config.yaml
n_head: 8
norm_place: "pre"
qk_norm: false
init: "trunc"
init_std_o: 0.00631
lr_mult_o: 1.5
lr_head: 0.00591
seq_len: 256
doc_mask: true
train_tokens: 435200000
MLP neurons of a small language model. Each row is named by its layer, matrix (down: output weights) and neuron, and shows model dimensions 160-287. Each number is 500 + 50 x the weight over its row's rms, rounded and kept within 0 to 999. Numbers have three digits each.
A block is one neuron, or neurons of one layer that tend to fire together. Before each block is what it responds to, as a language model described it from the Wikipedia text at the highest values.

Responds to: Relative pronouns starting a clause after a noun phrase, usually following a comma, such as which, who, that, where.
L3.down21:531539555423465456524456508434560563512474463488566508447524497558463488521511485482468519536412507633440495477418450483549471450486502500522456465516505507438559516521446535408553563460562565521463453534625479543475378522481502443618424541520566434567481500539517508411454537524566433447530522485431438521493562558508570484534457415459545506525572453576463506487515586494427454567525
L3.down65:456475445456509434535493502511482489518523500472490503449563455477551557569483500541466577506479454559464406476584497425435465504498544467522576419518469531568432540545447473484461507464526427458413509453451443467388493486472524379434575431558497529554490493511443491468449444442508439546482393537502422530572553595492490431477485421431420578533551452455523478437525524536459482518495
L3.down122:588530493504479541412491467426445487468499501502416432487421505469504430476567426510411478455420453427448463507545527478525494423511404458593524436518513453478468507425522461408494625502462427591607465536530571509571405535457527502591523510438559433520522602463529428540483456454563488524548487487444557486583538502481476514564465406618519465392527458502496581501525505457446467383537
L3.down738:471455494589493492494520420492557500514492544555493409465537491457574523487573409518503362502513448482468563618498533550448453509520590475476545433522661545484507482641451418466407465526534500479503487419542553436519538545562467498560551479508493486553553584523465394459381532457496496508522474476503546570491541409518407531483441638402515417533449532445602504435506509399549528545472
L3.down1163:498544484457429409477491507513518562443436452524509522468515523451500506504462459461496460453515500542443546481463540463453429409520466444431517537477475489528495606465440411503478468485431500578383464492522548458538503470556523524511570529515518556491535593445559525525501508451593591454539549511517525496401555507562550469634452441493479470454477549579525446493547468453518496532568
L3.down1274:549511520555433511444494523513569489479536439550604480479449530452476426426491484529531498494503527440556492460465540486488523498509425469409629449495532543420574488488469560501494537531481455558491491598502520575485448505435484526537454497577460512621475517520476398466472465637521636544539624457425574598440503454500613532479463516557450531603490437447486406491462526537486461521526
L3.down1305:485548420454512393476521495525516451419529419516502483507469433524500531486457568546427504548515542526469443459466505522544501484533473537533483538518422510546518478546516489484538585412504564461530563598503524446514446476437643505497511482389514556480441570512655445483468451516515483557524539524467473442528544443413442518510466535456420562401516556537469454605510527506578514505539
L3.down1454:430441398531488515558487514560447636430506538564583477492490568532509494500530543529489536448471500465508515490507493590523581499592498547498528459433551454516627389527430542536568520500529503503417509537545463538471502616522483548519510436532456458515535497523537510524422593462560576448506425447520584454517451499524485501421599484550458555480548483560541511477544463436476511482444

Responds to: Short mid-word pieces, often the second or third token of a rare name or word, such as Ó-s-car, E-s-aki, Li-s-zt, fi-s-sion.
L3.down229:464536537526519484592527562499547505429474480495540535420503491484499456534557556446525549423507442423463507542530558446607518512489447545538575467458464512469518555517511486540531445504438508530523433454502538476505509525479476484433379507443524537494529564463439462484527480524391441550471528442529460624515428592527551535558506556501538494555553545431475401574409531482543467514550
L3.down378:522436526486428519526484560512514566462438541557484504545482536458548480488579523411640446420460548442548434489397557536470496530495458563412413500392495440543498547489498478507504478484490480507499439466498554460531498471491515452445400489471462436527545491457524498484531589498543515471435490469501437470569492502493549514497446567479564568539446432496510536457425526528530466468368
L3.down458:483492451478540372554453500481429417454451564506475540573475469592496428477498582458553442521485441516462434503574570416526541555558588464506535509587498484507512474423470657537478494405561554377552620432431585441505471405413538548566478479502471483570505518428557532484560435522478551486414545438513477464515433544490560472542496522481503483488554517485530436488482497565524521427567
L3.down838:504483462478512482422560509520397467502483445457488411471524655545471539543515622476519583423509550484523551528468410493538526448515414543542533529472557510518433574554516548488501415541505556523528523520503512477554476547501574429475502490505519526453464432425517452479574492438389573478545477564454625458490507485476529512502540566528371463529480564544623455516416457485513509401515
L3.down1286:532472489551480631429428554529618477582556479467473411528481548519518507502563504544521551553475541437462552488465515534530544448493470509605532489490488564478476570487475561502531489494490504526458517456469539483478497474550409523479543482474577568454407548462543471440478453512535433515456437517465443537463522464518573567556442475431499508631606463481516537395507453458502500452560
L3.down1324:580524450458477596487535597441438510458524496457487512527497518453462501446453543555641514494496453549353541533621485567547512493456476505487459519481502580522479456494501500511557539476554473517560542475494532369482472577536531453459474514414588487476468545574483508526475505448569483482548546408551395532500545457432492488487549524534542579495596507468499479454509468487536459442514
L3.down1481:558510467464501574493633503531524501515533356528473370501467577514468547521538640450567452492452483518590496495474448443527570500434485601553602479531490468541454520501458470405461522609483605566410511598480559522453575485434525571536477427536500505419496467541525502452461460475528549516534435467572557418489517458571612490477443439551451485500489482519505498461455511532522469515488
L3.down1877:491525467507459443615556468545520577497453496510476510421610465558475487395518516556494464356428520536503496506535524486394456438526484584496522546562477518471512511513502476402483453430415508502498417499544466463451527519516514599481595582485511454470468518482501453526504522419457507495480466457504446470452642464462479493485468480455565532476523604503476513536492565547422491520491

Responds to: Short word-piece tokens continuing a split word, often after a lone capital, period or apostrophe: U.S, Sotheby's, Don't, 21st, Uttarpara.
L4.down62:602425435516494568554531500560528555570509529526537416440486490401543521463421459578476454479470563513550546557568521498445472539511469502525513544471420395502525442552476538501539627497609520594603528451532524535509525474569399534530438482570577541484513495473429550504499514539452498488526462483499556579543499407409592489544524519548606503441521510524444483510489521516511463489489
L4.down86:553548500522513498499511549536534450465525526484437471561533450508408483527449569524604472430441521587486420469462558502526485556482498507477461525468586430443499608527453518462569557397482488488553400460541504452533558520556489483388445521477612471490495443553515453572512544548584443489449469447480549472480419583532513449435442459505509446550492461515531539558477511500493407473458
L4.down282:592396420508493547556476509503444427444508515591570409519482466486517438563421508558552470475467554530554449527508531524492441499490508538512449496511490436465532561561533467441451472477478477503441582418553466544584575522473451407376464384582440548514627508465462436512482488580408502551494526461406539565504478493546515542488436434572590502517505483464525516518495617504482587545438
L4.down766:494475490596528544452429459455549543506477391490519508498474445474498483500523533411581582456473501496497558511486444509571396542549500470499427491482526494440543550539465536534476536482539469455422549537501465442514496455471475459420463445463501593497557611583466469443544518500580501581544472494470527487476471543483571462532584506514466451480538407435435479459465540481532422617555
L4.down822:386412573497491468490545399555485577599488484491475451507582415452593473524502500374461506502526486459480536459499519439486520629430505549400496491552481529496470468492558545502536461419461513442503570600449463455451529432494563478492463473427509589441528434545576523541502464596486566565544492522561590513509478524567470485503430449598431483501499454520538510558623499527462519516513
L4.down1541:517468541435501508450476550430469535554539477546486474559537493477501477545459555424513462523452463471557499517453497539553574506517496518642484491498558552408553431551458547487392490524592505397455559472569582482553466521546496522516451493529550415555552480464599575511521491588548467522579468435488484463517399528449556454473453468476487462420508385466541554522553489483544536500442
L4.down1604:485453483452475384612428456541432451549526515470511504565546517453531511632491543413580536596499484459531506386459474513486523527520427467495556469467428596400455426590466500467466543374454531425537515528547457460510439437494538394487491545584496521524556525490453496579457525498559484472487574397564437527511420522522480491554504545521546389479486488579448434507576551460524565438415
L4.down1919:436518592598512562433404516485529535505519492561457552570532485382574543517516479444553430456550511652545562504506598471506414463505522482401483456520517513513545573421505455500415456477596459494486532454545514451446504458609432514453492413498487484535570415540554489471528493543523567482374576526438494580532496497552540495393495500420540446429537473520598452510556499558512534512431

Responds to: Prepositions, articles, "which" and head nouns that introduce an upcoming location or named facility, as in played at, the town of, a detention center.
L4.down272:503518523530497537542502508626502597511461519481497453453493458484504494485502432552516449589500504391446468445525450514519502518491549443503468506429439545485501547486544489493422490439498576457507506580496486508445532531402547420533453479496562407401486445504464615545528432450571497551422509562544471510568513445462505453455527477378542517449448493484529585569501517556522490556559
L4.down303:460485555457497479506512449526551493564501547455591511467463536411576461491431547562517556565463520405561530526533520510520513392494437598451433573495479547495516419527502565383469563481442522542493447472438498551477489460444555507525504507411552530543598375471485479535429417574506501498393469495557489488593482552530501504432466502477453524448584515527548584522565530459480480515483
L4.down316:421449466467563499577597529605525538593508456510494511422392502491514541574496465416474519438452493516530508458551531550419481399534505417474519497528531538498501445391475425463502508442486553547535501563411423495570519511360528529574501447473578516470495492591432576494380513482443471544461493496530617479427616543594429497508459560450493402525426518521527513515442441483535541478545
L4.down359:407506587467546588577519523453565455536506572550456415495449415539515509477437419515394519458499541514524515489568514516489520526469406367509541597494567427483525474369455501478556552532506601502459560500465522494534457473504556514464512467521490428514440451512482498414332434466516496595412570500460475414480517458526495534427589496507492478487448445569491567510480475536483555503504
L4.down474:590472516571505466565534517457426518583438552433483515530527419526539474560545491544477390528466520517540518422506484517494569537592465569416494509488466478483529562520480461427574467457579551532452505462451549519517431541525520493532542515456469481492410438535447505490455622497559543515410512456504593486454562451507478512519506467555435503457463453427473402473444534512484599584439
L4.down519:461524469519524492506560441511499495523494504460476544487512506539534526465452396487500531449497462434469523419403549652439448555419424456526422477531509459482498523569393454530439515431597501523577537530430560449447444470498481384477543456477430485415472454534493484467399510509538543491555496497413560545509536355593501627460414449389469448461430471572556536586418505558528455454466
L4.down712:407532479472462524545575472485437494458457490492518529486526394511475461570468531530499443529521519512501489538455481526505479595556520492390513549532454584450511541536382522485523420406519459489475395478460441468535541469472472506528417517534457432456460553494486444569450523527534519563520420396589509484530517370560395490395509565500542524515469545571540529494488492515511628489593
L4.down1379:447513555580517582442576462542613442576489486494518475435467518504535479520400501463465601514527559578452550547495531444514389409485475498512606487521443498457466550380465580439476534552512492559478442483451497476541459492504573504472496502560499529545485436342478545482431517565452538444481423472546538571548464425429510491481443557446434533395487512496515547417571490447529499500494

Responds to: Short word pieces, often a single letter, that finish a word or acronym, like PN-B, CB-D, U.S., Co-in-age and Dobr-in.
L2.down1417:450519433476501562535482482539442540571453566434517499570393575408452549544488538404461476512518475412596478561525540472478509462534440424449528543514592579556559468509548411497466519473478533494548586539428557532456436471584568412531523469492478500509513588608513523557587480492371546377500592413563522553525474466432493568583588479384557538437490455536515518538433474510509496546452

Responds to: Words that begin a description of a just-named entity: mostly which or that after a noun, plus It, This or was after a subject.
L2.down1475:423573540521486510562410487420556580390599565538562453411501602497564491515519430472548533555511504481500408546505443430486598526442517499437429396487473465572505514512508589528478587474525489508585490587449472472459444503537466506539466517536420522595483578467533499475516465460551559460471521585491478494573498495625578425475516491557475504425543386441480577516507460461512456552413